{"d_model": 256, "norm": "rmsnorm", "norm_place": "peri", "qk_norm": false, "attn_scale": 0.125, "parallel_block": false, "extras": ["capped logits"], "init_std_o": 0.00636, "lr": 0.013, "lr_mult_o": 0.675, "warmup_steps": 200, "decay_fraction": 1.0, "decay_shape": "sqrt", "final_lr_fraction": 0.0}
MLP neurons of a small language model. Each row is named by its layer, matrix (gate and up: input weights; down: output weights) and neuron, and shows model dimensions 0-255. Each number is 128 + 32 x the weight over its row's rms, rounded and kept within 0 to 255. Numbers have three digits each. A neuron's up and down rows have the sign that makes its largest values positive.
After each neuron's rows, "fires on" lists the tokens most often at its 100 highest values on Wikipedia text that the model never trained on. A number after a token or word is its count.

L7.gate583:066141161084109115109141138150123111172081095197141123143160165198168163126083188121111108129105167120099112170140121179128130135188117184121139135103111168139191191123152105113120133147088134108176180192108119127127059150147135102155163179170177159151138161121113076094156064181070114138126066078145090094127163119114139156168085105129056112075107099165134144082144143173138109146071144127166123113142147190144149145128151080101155072094162106105093121123067082077139182141122154130162133121141128092088161068106097169098127133134132107170123136132106166124106090170083150109129145129145114125135080165159139103152116220145113194099159155142117107121181142148125145075146090136125107095106161196164106160173180124130121127137109178145146097085160088141157106080117177
L7.up583:149170158141165083102097103101154175103175176110108122142130103189079142107133135146108068115142153092163113132162142089183145128113139188110124178074168139101097122104139174201186139090103117124158143087143138102159116150129154137099135121137044135119194143156131185136117109142118141118118120074077204131133110090137065166181104148151109120119142175092096113099163128178123201113123135101100151152157121147127076083151120116144146113119167184143176128144067149125122052143160110128141082059185156143093095129126145157084122102116113110103129164087109148114129203063168165122121164070119172134154141120159150095099169126092080161195091078100118143190135134096133137116146094227158088152089133114149116141127090156128184090067121145109084155122109172125140114127150167
L7.down583:112120077144111123126127184169118110175071145149180213130119167201173125166148164143124143163101135191157129111069096137108134151076176067169130043165128152145111156159151150114111185121101139133112108145130174132128151086140085135112119159126059067154107194138115109124132150137198116147132140018149110145094138163111140140172115099182165109141110150167115160125119156089119119140166106156124135108130174080117156130153108117119081138132211155143153125088151091111101000147144150150154195131151134128133114163129137127137176122080116133095143145157095131098155124136152106128130153119092086180085064131138175122165103134099159105083142173152149117073144128128137158121106128074123123135165171122143147126127127132091130201136122113224158140148152070127126176142139102
fires on: ";" 34, "-" 30, ");" 10, " its" 6, " and" 5

L8.gate212:115174088125107112083107149099123149139150101058155146109103135124092103098151173117152160125145123093165169134164076135113180108118115117087120236142170144127105130139158174090146101179155219119116134134117100172115136152103186092129168160130149139101099094188150170115134142159153137075122124071091176192087188187125143131054071070139102146085135102163045112078128141129110142086145130143131108165140139131140108105133143073084109132125150161148147144125131120111095140119107121175142073080151155100142104171088167139134083123125098133136199146135151106124123121160125180115167120180138171178151121156125130156136172134088109149069187097125176119157119104089094087195165114057149103096198151138197057112110103140091084115126116132118095108107186091143102130151144142
L8.up212:113125147116072124170160128164050133119163151133130147129095162100136085105116138157118131148086103173182170117114104088147107097104160122145174141123119113084038058142103125097186103135093138154182050117123175165137091138132087091126132030196120107124071182086152182157175137095179151137146124150096109150115150200105113125105138130131102144081182093133085126168173123101115109076083148132136119152171163107124144124158188156135121121136163104173088109189128152148120136095143144073138122131099121182121091124191114143137060125140203095089179115110126102072114120103134074136127119123123159115093111218130124125142105106063142120159127089119123113143140095120129109145110087122163087094119062174151179053163119118123125114175139099109110159075151148162133088136176139
L8.down212:151071158137126101126143081188149116095124130170094058088172193082167172133128120113101124076123048105078112103100154145157076091142115187197154092122121083119147175183142131107150135126067196091098124117118174156139155174122092130130155128123154156108090193066118155141140159181091081149141125072109071114142163083105123071133128174131125122126138127128122104132165129162137089080130082136081147116134183152163159094091091173122107180157169194128185134116101113174165125110149110197126099199133147139092125105155122175156130161136136180159079136152101128145094162068120146126139130141146103114160059075180092090155121111099157103099154144146168110123146154162068174091149126172109148088147142131140128074143195146126152153158105151101097138157104116095134147080117096
fires on: "." 25, " |" 16, "s" 12, "o" 6, "al" 5

L6.gate406:119105157078121143192103110149083115053143114182119165068103167159125122149112074081120115128092194182145103076122151166153076105094099106131130104109128137115171152098113150166139140132089119145128110134133189135096103094126100124116142098135077098152182119122101146051090132159116133078143082123080148118141195106151093115128145095096088148131149163156130114148164071104094099159097128119106131092129139112114116087143144168114101108154150085148175099091087089118100097143139178193084153142139121086074125125139107192108128149116103121157095141119162122142122098113163162169121132128102083147078100134121146121039113147166127163105091153134114129118118152095190132107088062203165146087090094142120130176110066120130119086046081185147088169141164111081150165051210073
L6.up406:128130143084123195123116144141142176128096178131164166122097149134118131105150175134130086157062145066125093139129096157132139163119098128145178170128122081081076160135099106097132142113134122112159180156169126112098156138142128127137122220146120137135178126179110115127169173151159121117149072139164119124083153105076134094137070159133129139097099106070117104096141071090150143132100131098130176101130149099117098107100129103148085103091155150173181080084057152107170133142104201140125061072166188125062178119090117110102183118187132141114156140133092172050168138060143128101138112096137109149096129100168132102096173084047113180135188146149150151172138162109153038080141099115070124156085109118159122121125071141071162103090105118107145144132112090143110133159113170
L6.down406:088171139141108199172101086138145084167103109084092154070115138141097173190107131123136152102129177178119110150131176122151166125113150170174140119183070083137145162155199115154125088112055103109127111111115112101087172132158073114124123098096049108124137154090141173102166141106130132176139155051109124117115109071124097169117112146161130183135159154136107149075153128157111082138143126164138070142145102146136126118128139107116149032128140185085147139131123060135132174083119108140150156149116161103154089112213099147109143128086086097175120170132091110116140094152100137118161096140053149113113130144213116139098107181172104161118083085114115164057116098136143138161124124163078117092176170125143123135150076105140169165159124204138140141114073087100166173090123115
fires on: " and" 59, ";" 10, " |" 9, " (" 6

L8.gate55:147160138208177174149112083101060163131118154118132100095047170098143157118175092152149125129170156109147081155113122116103120177118087136136124088093177133123135153176145067133075094095146149078121095120126133079090126100122139092127109173127143146161130110107121077135087135121100160153120177142177115133157118091157122179061121129142131135124191134134112113194134056127105121049058150112145148118170113150205138102137131094187079121107179088145098084106127164172122122183147166084204143157125085129082112103100155165043146163119090088111120106148142185105148118132074109135127062130116106103105121087075161131112127128089132142118147136107089120145094172105134149150096154110106176079156106126157141084080141164134169096119143125151120169198172159098114127189176090
L8.up55:134140104147129106172181103138093077200161146168166099089113104208192114164158103117110155108124165160136087099120165104058104082181147164137128113104099153078155124111103145176130102099101121137086095107128165136125132156162095045129125074113115078113149169134125122136129108118106134176075132163107159145126095140136121093145116118148127156176185117118166137088140113041078151126110171154104113071099090122152171108127161092132123148118213127125160111110182141127158077132145150141127159131146133136119080126056134122139147086121117129147114136125131147122158107092156097147108115164101096106029165119130130095108114120153150170051161111059146179140162125162142135193127052210159162098154112123081082067072120142096116128177132144130166078159131105148083118164074174
L8.down55:101140117101152070096113095133120181099143103176155144159135135150144136154176145168145119169175182132131185159119151108083123178118128169089134131192155063107129140140119177126131147160132147115196129104145115109119120145094169138118084131052115171103119111148147092103144177171094099139121126162197147093081129183162194117150149096083138096159099123185109141146129094113149121225155128094136135182167163123025141150144126154125139156092110121154135108095084091141098096154087137174100112142139118096144171104079105187159146080141101152122172217141150139164150082120154171161188121147109152117151110117095150170125123168194125150107156109147133099094136138155161092153145169073081149167060083108144090154166138160113070115103121164142127166203121170129089186156117138
fires on: " (" 22, "–" 17, "ro" 8, "it" 4, "-" 4

L3.gate447:132163117089172138158142184135167147165079091181135131135115095117120167113157147127165159144133136173167137126171008105065110102070165104126084115109085157090162137176164121075144137198167117118166112103099174150117114119168135162108103066143105082070128106170095111075143049147097133139152100108122188165135192146106167157114143118154146132161129120140034102121151174107112157121163135117131125124148101121157115127126125070156141104109161112040123129148198145140155149090086091127095099139141125138133141156115104137162137151105150128104183089159161131164125175170200160145148110191121116150166153125067094112081135151077103141169153152108113131131120133137099092108182082113142068123148150130193174168122157106145129111170102132104127210157146083112105155101131191
L3.up447:126163108108101101124162143159131148063093123165180166141080098120072134180163133158169152092155203123161130148177174133114118071082149125144118190094110065171135111166146159085157126113138104124124124166042161140170138159176171090099140076091146109138130134134048127130112091145110123152154182105095157144147056177113173163142173153199167111133125149105139139161168157203162121153158094106131183144168091046122136128118126109111170059137152108084111208085132167144126119122087108087113088142142153186090154089112148112117183128123147107120163113169159126148134115075094163144125069119116089138175108150094113135097072156153080103103140132105095063162122136144111146145156158146156136087076081164087087091141150115125107105127143115155088160136120170107140154113119181
L3.down447:126182095121160116129057126113104097122155137150122107120064145108123161100104105159134161106113066097144111122072165145157179165107061121141082073131102155110098084083160095127080110102157107095124125088151147162095166090110109170172097139145190148097105145100139091197155085185142152149139105139199102136095154131147124138112139128069146164142135085129091095112076158136139148157111156147140083103125146142071169148176119154114135182160098124132184124129089126174135120149175179188077106140135214106164114164166132123152101143145079155170114124131132177090087129168110149105194160125101139152043102081153160103142129128062155182117096138198170134166132123119163111113160049176152126105180152121203171199148119139149125159131097116134116159112154165140096141153162108
fires on: "s" 27, " Cup" 9, "al" 9, "un" 7, "ur" 7, "im" 6

L7.gate157:127078089127107085127161135123175167128131080140088091136091129175186091133120201139091174162101123114172149153183104191148144119082137055129171129099136119126144163120173142119098121188128215128156158102132147133107050088161083134107102123196148133171212154098172125145113108147119115109139209138132141088115112110125142144103141060155163125122062149115146119089121106146085090115150075171234129105103072131120132067162130129127154064127156118070146159128150121085152088095133166105124111151121132099079117132181184151128118140104119168135099139111167121181101107128137112125093119110141145104070113119102135143147093096103178154045158103133132141119094118128145139145193135146157131147165178122142171151080148145183056070131130150124076161106148150073116143112106106
L7.up157:089180078068102104054098116119119165154076119123152063084124153116143140195142080121172110145137150087194131156130080151107106077119161139152142083149209092104125147134083161156106141147149170134154167090133098152172135141132104126156106114150109175158095120132097146179147165131127137081142188111123180197140080139106134155088153151109151116121145104132127154058089116083141167189209146118076119133114113102164146139141070145115146130185163152128075193125159214099087124103129131124161109139141145154152126082134170069125092145117116121141133153138157069076113105082092096120163166170098075110136112124144044141138126171126146078121129150112186186112119153117095159134127135138169062125140171104098066109150118090133176119143125122128168099102086190116115172128088101
L7.down157:183125161119122147107167215146152064088099102137132138211125113091137087111118100150166148141117113140044133096157141095156144152216103151077091116116183111115115101123101128131175126118152143109044174144112116082157218133132140158108107119104063131180146138117148091090136123132156103153158112158120124167115163190117164107131157126136124138185150151095123096153150150147136110028067103132178107088130118114164087106139115115123139131120100121140147119097144103156152150114151121083110145122189119184121148167100098113181135092134145110127130159055161172132154103171139121168111143087109108156130212105076151141162144161163094194084125120084082118147131137133164123036064158143112151124133123121136171111048141168126169118097150091190097150126102102159157101089112103
fires on: " |" 35, " S" 11, "p" 8, ";" 8, " X" 6, " st" 4

L9.gate261:124193073102156159068138095157103149176184085139111116132133109128134146069120172150189102113144135177140138126145128164079172143101126154214131113112193195111141146074149065084133149123093150114118145091147128124144142114077096129084164121196191135112115157117125135095113152121094144071139104086142103182140184145151109152140030131109159148122129162152094147158173103127074114123110057115172176078153138068141101124106094125149138144107130143131127121165130140127152175132141166162118137115173135151077099106152132133176150076207139142121120163090123072100102120142136105072130154107185134135128140154093102183107093144154129158111137158116129144143136085123150143127141088142032077083197131104141184144171202073119112054107133111092090104131167089090113152110126124
L9.up261:120092149142149166151119077140119125159104141204143119170133154113128108104096173140165120077107189216169133094144138155161077139150125114108102162103177158105114103141133141106176150094160095127118110100148139164097095097165174134087185088128177101131111155170124149134134151156174132128050126145132162127098095156134144149089097140117154153174129089120159115132098077145093070142147148062118157052106140121133112111104128104087123149145158141141095147130120208107136113113227131085124139076141170080179153167125106115059128150153095155145117183179154083170164101119142148103162146106182128088129115113119089166150121134053091065146070147073145100154118110169176203109127120149145107090141154139143132142190075088169096097080177105129153089178128120060104113141144081
L9.down261:178117115071106114161130147143088152155138027093096124088144178136099144171123179148082101115147120108115140098123173074120189163126102118136148139098119130158174119128151077159153190145131154161131087112137089101163161162116157143094117124166163063126046140140105130143142135119147103145172159077193098166126126176130160186128164196166122125128112137126113136093148191134086182122058155112107099134148144172133156138108106170112093116162164161110076107195123182087107124154084127137129124166135145149156165177132156131135108133140105180088128136115155140191116123142092122094095165061188125125090147104127123129138110206146120106132142130121130082166114101134017173120145173136151175185082152144101128112115122117112137151181154175122098207150117139152119205114176080
fires on: " |" 77, ";" 15

L6.gate362:076093164135148146081072137107168110128057132090132092111104127127105094192132132081045125137101100080149150141172135123170158174150149167153163096071126138121121177113121105111086131162142109151178137142113109091164094172151126079170101095107181118151122090144105142125133120181150172139119074145115079156083125154096097150087106178142100158137108126154135081088130113129166147056114112144154107118137098138155194217144152138129035139157104126127104129124153154114145103119055150114122121128117124197127154163173121113145104092099112060112197101087141187213091140148171153108138089146104123103122118132118109065082145207069139077167102118126137069110127137122122098131152101107149112145152121092139142129137088141150119117174119181105101158169143151171178125060156205
L6.up362:112160120199171126167089183141159143184145109119186103107082147116136162074130147069083122134135132151077112123175158155148139104126125130059148147075075154158127061151170127131158082086099093100114134101091139141130132168085114105122056165120066135089032137094132166088104058176134129148114180234100117119113119153103125111101087105132156088189115126091179103100096098129160158135115095147097110144159109084124060159102141104122099184138109123089061124096110149133050106155098175049147102147162129200150165107169112177096131114107139093139140184114087105110110120088135160142134126173161144117171156121122114109118099146118124109155086117125153134133142060123100128112169134154140176152174185143084130183134116124142125128140130106181100137125138126105126156075163094
L6.down362:138088094116148124122196049110122133139132105113081122132096118147155171110156120209213130108174146137151169093102138110136199133109051134133079140139100060148142102154128125122082181098114147160160069127123124154159185117153091194148133137113115118093150153151102151141082169113148096130106143091089112155163152113127132157154137157181115172106137067094143149102158141099096119137079124168119151111086141173172174101136161120096145114093145079119140070135114123209129139090155112154139102122112122100092078100158131125087130160149098168152066204130138119077144082160114066123143128117111100155103108094081169136097145093142189069123129163129133080136085148102133132129214060119115085157112170092131136092134044137091160098137125052144139138050082123148128122119126163
fires on: " " 33, "-" 19, " the" 11, "n" 6, " a" 5, "elected" 4

L8.gate593:117123077108144101154134127135110117104093146119178139144122160107115182171150161151177077127085157132139207104099119159164194092133139119166100166097141103174094081038141126186089119106086187183104119070088213169131147126130100050150090113170132179117133168188133193161132194091128120143107125049131129113141148130124126109124118127138111114154141135059104173131089107065055120185168151112089171072158110095131104094152075091155166158107109137101151128087130151102049138137144116127147157139183142136112143105113161137143107104136066139112104072138067123112166111177064122101119126156144119074104178151131109135149098124115154149072084118088113160110077092136091090129132105123131143159177117166144104133131194138182136138127150133093092134136174127111139141143175131
L8.up593:091149124158135125034151121140141157098105133132144103119154127084103143103132131140164127144158190157134166119094113158126108168171146113180167064095124114134119159064131122191159094177156139130060134145100109121113072095124144061095131127113167180193159121117179113147108136173138086146109146114110189151106158156152158114066169062112135044099076117135112089150075106117162164152125104101109142123122149159146142158139099141139093106200139207104070129134174170075103176113134130097162167116158100129082128152145147142104156127138161128092141177154096197082168119142078159129134185180062132140140089102151093129209065134122170047150118109151137140158174117147095166165133129144134138136175104163102098154131101100130089113113113184097132117115121132112058111082092115
L8.down593:193091195129109126078071129098104121174121121143151183121071112124095078104160104109081138144135120123106115157111044162093131176079190106122079117100171122158116120074142101125114177076141109087133127177106123100141083107140128123161083076164110139158118112093147162155134159169159091104111169052108152138139116153058122193151134186109138159138120105087168102116146154109104130055131135094101119132147139087183083173135103119162158154139129171141089202141107150123154094084140145059076155089138177197122139124095183142140141126095153157156085166165134118126107092127185125137208169145112158139114138133149117141193136174130076160174111085100121113051100116087170133162124120119106129170181110119128110096114135113155142188141112110130155181130156094061110084122130139
fires on: " |" 55, ";" 10, "min" 4, "90" 4

L7.gate470:089199130131146192128076142107160130127209105103114158083119111092117112107104135092141132116081121077177126112123120137187132159070184168140131045116114098165176097128159106102137141097164149100157125108115116139137103138183095114189138094088145172158150147156109118066089089102113091121146156134128143129133101141122174082132148114117122103146147116069125135158133206143198126142161150123102084142129129154100100098159113130108105132112154110093132078149149166198100154112112146167081120136139102097092099107116100159089114143119130138146114057134092090108119168161184168134144094153172120118162077088210131106130068214150116137139124097093174155111189086154082106124135160071129143058068119148166059148110083125105090084097151087137174116096056157125118142103151066
L7.up470:144111158090168096172110172103148130144143128139090105125049109116118086104113176075117152145126114055153139098146078175113122114127104181164182108102173122161105162175077110116170190144118121109117137121072122117129128150129144126110073160132136131160159122065175129145081149106147107192142125135124127060101149086145146100134146153085091136117135069074151165133147121103144144163120132099111114159196117137104127177129161136135125150150130107175081128097127137151136134066081031072142094155133152142120023146168172195144098133149150155132129086240146137066159096146158147180109087049190104143158083090109161140122107153107080121084169097124172089090117175144129124116141110088161122132127094140109097140092142161197110158140132164128141157126164184117123137152139157
L7.down470:125152091120124117178119137128136134134111158111121151126159124116078154164149133149189146086158145137089133174083127138141110202158146081142129105153195147114112151130157164115063108108139117179093113136155075114140169143138144135163090110141145073122108100130093125143140112184141095124135103074100075056100159100134103143127180166159187121072179182083126142130168165155183139190126141165061156112076116109104179125117106133158124172107153092092165175189181137128146139183115122160154132077137113170153149088102117089138184171100133115166093189189139130071122155137137129177142122114101143116119122152186098123152097144121124178093152131123111172117219060096051081145104109087140122117140168041105109125121086081140077072137085103063139108137097175144148111139155133
fires on: "=" 19, "," 12, " in" 9, ":" 9, " November" 6, "-" 6

L3.gate390:121085133173182091104133127118106067101096145114146088118142108120128115137140089126093080090133169150131105111082112136104113084103101104123179140103110081101064200102170130101104167145148151137123155151142112126081135167117136149082147109154191094143126113151153169084156152114150198132107160094091148125123136097127126157037141154136129101109130128177157155171067126114116135106163187092149148103163174161141064110168156104179110111081105134119061105064088149151097124164048213139161142143093137129136175160122176129068138144101152115101091202100094159145138161162079114172124162115114100113123148101110088130092075124044117163101138134122201125145138068108043110142157115125075135133181130163107194141163104133172164151153125159122102128148166177167116092106125165
L3.up390:105066182107133058156150191121129103103078080131151117100166122202053113147127112091135151053104204088128132156138126144151094095101124108143150096119093091129094084175077178101097147174151131133117178116104112115173147114175146156123127188135121111132150146148150118116160076125165151156102099102082113111091089205158155132130173126132147192183130151143082160132100096139117110141198120057073095168159160131170154076167179067119106132093210125150108099054126099128089080137159133137119120099047132117145154170160162114115132095122141117103117145119135102187157133115108171156087096169151144119095109097096104121145059116125137119149098126146121117080151192142133105109073054130145148201125139142113168154163149098115148139150097150130089094153101133119123134116177137
L3.down390:110183087073104181119134121118189147111176156144099100156111171108194129136117149120149175176156081223159124071114090145114095122183091129139072111150111173125190148160109098147125088101105125165154069097122102082109129136078086126197070110185081133109129127123101108157115104162098096142145153075158164105154100105138134071171064128107151146130170131158131098086109123147146098101104132186168143125103081125159140127141083128154164101128166113086189147118118118133164099151102121123148110127139087125108125100127090089246171069140112152114109068145133108109162052154104144065123094152152076155170120121140110119090172148153157100107090086147127134103082126147204164125133124122109165128103136070147132107117073131131137110084106162130158163122132182144170175082121080
fires on: "s" 31, " for" 8, " B" 8, "e" 7, "ron" 7, ")." 6

L3.gate592:202106076140162113130149135115056150099154118195107103096130118077072101116164082114080067136123153093105152109085132155140116151135159151101167131121049151101124127100118185140131171177150107162077147137081148123140140129143125144138106145138113144165133165072115140135090162178113175200043120067087125140156161121177170140126119116124148102150087151189130151185095133098095115125123069120141150114146100116151081085166176134106125162145098120097090188112117121172107088142112167149158098149100182098137163184086114166109106122148112153124110138126118171136100163084158111111130099168091185154118079160105141105108162108063099118120172152124126139105172132166093138102128154182126136170143069152125108070165185123073162085119095117128076110203195122209104141087154100
L3.up592:124102131162188051114087132119122163135146127115160094144132055139132164134130112176142099110162160121140104130143121146100096048124191195098152081138135121132192142157110119086111133231040159161144128147122107128110110181093136114156070117126115112115172125203091149163169167151155139216065171109119147152111143124166141154157155090153134179157199157142159150136178111183113170081152087146088119157168145091149114090113093080123140140067114096084110114130152130193125157176082165175134167116172117129123150107078101183139156113117151125049140135146110145127167125042149153141137118136126168125128083143119147091167165133162049137093089160161087120123143162149078119173148076143138153112131147125129152103157118126092131077138101143135123139111102139159130087161128163
L3.down592:119140087115146184172091117121098155125106170108098158091109191141183152101099125134203121122105176116106129056100158081172146112131123134108112175162131192107117121132162082110169065095155123087123133141125100139158118122118088146159168158146150139145098120132129117109096107160124135036192154159181124156129127137149128101177150149080090134098097124077150128022160103131124116131111160145170152116098140148063099140137182117134082140142064175110138125079165150055143138099195129110073132145148155179115136092134115143054125161152063119138061107099125158057095142151138135133150171144147045158129150118167107131049091166159145141122137091124153088145160083089106146121108169140091113120145129150110116165122132170136142172174187090173198098074134131083122128131132139
fires on: "s" 35, ";" 19, "e" 6, ")" 6, "on" 6, " of" 6

L9.gate181:050138164183163155169119017135082112136150112112106173192156085120090122086223154139097143103118090157085104132135096113125152131126126162126157114111118134108111158161092058159111132105107162091167151141154210138129130064118098084150114164124122121123093173159107158156129097104153050158105157184134147155129146129114074098107149141146117165149135143112111142150160171126112137156080159155064137127100090172112165162120184176162157156169080156083126171169116124078068163087115147158155111161108160113107138114115163146154173165203153155141150130128151141133184108145091112093090096132092104124168084157077124111114112167131101129221110149124130123078112110093079162175106158159109152123082140156175124120108176096118131144110146172193137111136128131159111105138202156
L9.up181:112125128129163142139072138174095033137126106123101115131130121136100122148125147120081094181070136101107139095157118128113086160132112151114178136143135110073130065165115090153080136144096153155149122125142153125115111066113099074128138162120095131136132103143119112102065089145149121131105111111136125128138132118049149090114210137125179196167171095140134161214127154096151118097147166133132137161105133090110203151053174101075119058119174147133117173115096080162154075137136107144095108163147061105087140166100161109112147159114126076091135132146177189118165094079083110102067085125128047160133138110146082138105084121128130140125094135139200177126108157124195108163133152133089135147127131125136116105108067037133117109153109183162163108084123156185120072131164169
L9.down181:136093115147166157156118143181147073113069162153126150136104169088197133109165139142142159115148087146140153164093107103166220134196106147151140097165134149108139072172125114122101167093177130169104139157151164099142078140171154154110080134148181114137154101136121112126108154141132119130102131184106132110133117142130148126139136098093125116123105138093126104080097110101116170167048151113143103107151074094028109136152116130128134138154101097065139094102111118097124255162132167118149090105102111129127131126104134114123138118178131145082101100091107114163206112129144067163160135116157148143132076129140154135160088114184086203112138187116096116133125071119142139148161096120117161079136067130150096132135091098119159131164084123155090086111155129163171177112102131
fires on: " \"" 20, "{" 13, "-" 12, "'" 10, " " 10, " (" 6

L6.gate599:120119151110111110155087203137088130101105136201196205141137123174103103138134122150093071070194083127120147076105125015126108081133090089100151075110090113169139147129136138122115106168147061158092140082152147173133161159085102137121173175061210119133107132138140121142168178133126104191171095170134126145136179111147181149122165117146147172154157167129137089183106202115130112183167180172148120149119154131124055158174137113123160142140134141160118151134089157160122128147139149155094159079098155093091134129089133123142124147136131097136083123152183091121093101140136040127211135127106129129118116122150122125144083150165132133195097088103122119152131119137170139180138091109146115094074161107109133151094138167164140139134179164126171143075116172137081126159134106
L6.up599:084123119140125132143107095133107149142100086082135186110168120128167119128063119090135089110179176131127140167121097140096124119125184070107128064117104157104141120075075078136105117076148173134148169127082118142073120158113091093095095159099121109133187128134126115109140108102083138088122111154101142168119157139114137110172122146112197150118167132114215147144144127072113098180141137110104113151107101152094191179144089144122153095124147066094121137139128143168105108141123182081054152118052076134118132158103011113132179096144082117085114167153132086131139078137159143116101143109136155127136148120139111138131083106132170160076211126078181156095100168172180148120143148158123088143113168112186139142156153085150094208052193152120113177100155112153163154117124104
L6.down599:130090108149160112191161099131104115157096047105118142137110191209211120133158142155209186227101081132110084107121125153161142091137149139166109087147161125142157100156137114136147170159136107111154061118168118161173117165144162127120103074095110149133092163121192157118137110171205120147171102085120134102123111126113183158130075118106103102076152152153087171130127124137132167105176142157145138100075145150131154156104108082143140150103133155131147146080135154141129107132141090152118121151172145098154154134188216111125137094193113150135166067114156137124175150101131191136119165160056097110147101113099155030154151121107125128123106163145098131068142139077114131105089131165145177160150155157127115125154099138098058072083152125102172140135114155117097090174107131
fires on: "," 31, " m" 15, " " 8, "s" 6, "•" 6, " S" 5

L6.gate398:148095167165073078162130134178195089148078127123144084135177102100127153146077141167123118168158132141122182156123163107144111159102164139165149089099137089170107113142185113079158140120183160120156141196151137120125177165076145129107156115095168122141139086154119150142164167061132114133094133111183114139124148132105154114189105107158130106132202106100067091108101095139104150165108131132143131149094140068107062097125165113176069099086140108153142177109086097096068148209065131148095142137113116142199101122135120136101091114127124173122125152068135162112146141124154134161188142149139125114135086138115088133108157121157114131155107149073149106120136089108094117060153106073124086137126166137211071080158120139166056139131156071165111171091116181212170139129169120
L6.up398:108108141161108087144116179111132156129081126148147114147071088146130073118131116142083140084108137066088167173170145129088119128097090165088186157054124133115084035138096123109096165148133152071143203153132153125158206146162172176118099167132142104150162089137098126153101148112185172079097163144084142162151128150170112118151132091150155120140099113117165098092141163105137158159132082142069113168102161146134100123079133019152155131109120134128091133130101130175076111172092204121122125131165110094086085149181091170047115152162166106104088071167111121107150167073157169153121080101146080177116065116109125125100136132116063147153161151119069118142150113148146137138130093078154132148088121128094068150121102095098097110102105117122153098114152101172092155123141143
L6.down398:129134109139136156091152103164161115176109162148146116084159150152137144128083153130170129079186125121105187139091111127154144100120138089138113116199099097158146175103149111173168114129137148157074112093152131161130093105119136129143136125140101144081148186198169124140095124148133128063125087023115130158106109115148142165123128127135095149080130120131106164182101090146126173134168148097170175100127063140095117106091059179174058151089151161156117110107133125113176136125129137104126131101103156138138113122110064066214083116099114095117093155067148115172103111181119155104092135158107186091154226156155147130080096078137172183105100169132091131121159102092100124125037145156123082131169166108164147102091147080145206091119151114161099131124137174099118169076132134
fires on: "," 74, " |" 10, ":" 6, " of" 4

L3.gate14:068048123114094074112116095115081105137078127095096050136133097121084074152097147076071085189122180116076150130125157121070089138143121138130167160132177142080138156117130173102113118179099149130118115190114100129155128159118201176172081112088138158146139107029159116124144108128174144093149110120107152126087143088143107124112123120125109121104161136159080145166109113109155095134170138101120143112142081158133129087125147071170114208148100128132074148104161149131164153160164146131116144095186177118171096131116112069181094106117068138116171167139149136098080116111127140108116143100095124179135173154114113153127170156095114097172136089164135088102061094080118196128103137136141099132150118143095130113147148106181127133046105126136141143146068094153088195054192130
L3.up14:110149140067154070163108156111075069104163118115126082121164068146146081124135096066111128186125106169034109114171118101115116100121181117113128131110199124130141158118116179144174112181113159143100150145100153115100167127121120155149124059120157128124127169171137119097161114083138123141124133174114120206157107077127113155115070159122105139205124147149172121175114146121120150101096191154089154141101028172079108105053173106077138127134148081102101091133125124103065126149121152077072155143138132132140123181084104161083133115111181067091100195126098113111121142143116126106158113123150139109146147119079111123121117156051085162190139119103143050127088138163127140098120152129151133075155128121029119117104142146087133132112165170091117094075100101156130115140124118
L3.down14:097162114169092097131166099112157148181096113132124131147113150099107152126129124163095114134125173119168135094130062184139124122156147137160102137191079169100140133186108074086090096116164160088105125078141077138159162172115120141155144151132141112129140109110123146158078134115135074093141146141103118084079147149122087152085040085093134124044144116104111166087140135160166146121171141133108077116152186134112139139187135132112161239168097151116108139136102146090178174115129113197123118079124128089103147079137173086107112120143054164101201129165169087130111099108160164173063146103111125149138068106126183124157151085208109114171125116223076157154105111123130133181119135097131139143104132130199112125152134078146155197114093112118132155130089156124122124128132189
fires on: " " 99

L8.gate243:119152141190078148084116095094135156182145137092098167129134159147143160102134163119089145051134188081123117104071155122095145143154121093116164189089118112128124159133115141186097112159053136082096162113142153192144085077124092175146092130100170102117142094141166066173142126162082123101137084137153184116079115107124119194164124171080156121191169157119169086171145151122094102119102165181118111134170133133150120124132119138105141104160093148166054159128095144089165132107054186104127090139102100104127118126152170145085139087180119171138081118096142100148128126119188093101116140173136145150176134100167162106132108114183136106106127123116210184171119114119106064061099126137116091133153148187153157152138179122143124189168166142100142127090083078125129141093178082
L8.up243:155101045138137147105141090120108123121145090116157200115125150188091135122117100145181209048161120129136136116186154186156119102138079087170129134094066114206186145115139082116126116123095148148104130131104111120111143119112141208104111174099123151116114131087116168108112141146130077152083144161113123093125143126154214160196106115153134130106137132125175129134143138135154104110162142159169124127118164164111074147116106119158091152194120109128102150052093118206138145139111143123130112143097124092071204129188075145093150132161054185132158098127120133126162096103121071116146095124129165189141121136165159115152101156138078174119175175170110137151125159180194127151101147175105151133103120079071115207137148125147149145137139097142188178089113158155149141129184141
L8.down243:060102180121180169171122126117122106076099180129095121094128131122154168116135130100170105179143096177147088122147172124108131080151095155101157142117148190139102048071128103104129127156184076131147083135161110118160088096149087108112108162147151166158104157131150066115141154173126152150086102083149105115156117100157144094122101122121134157142149035194131113101122149162126144166117092063140111169142150135111139147143146126074145132121060081115143083187198159143151086144137106118162122088115132197160042131132157088144073162128091111136128139101150078100120148114158138213112098077083103085149142158101135125072121149136197127139182131134113142103159125113095112114180113071143189161128165121094055164136158138133099121112119115123145123044187143120179143140083106
fires on: "s" 30, " S" 13, " the" 8, "k" 6, " G" 4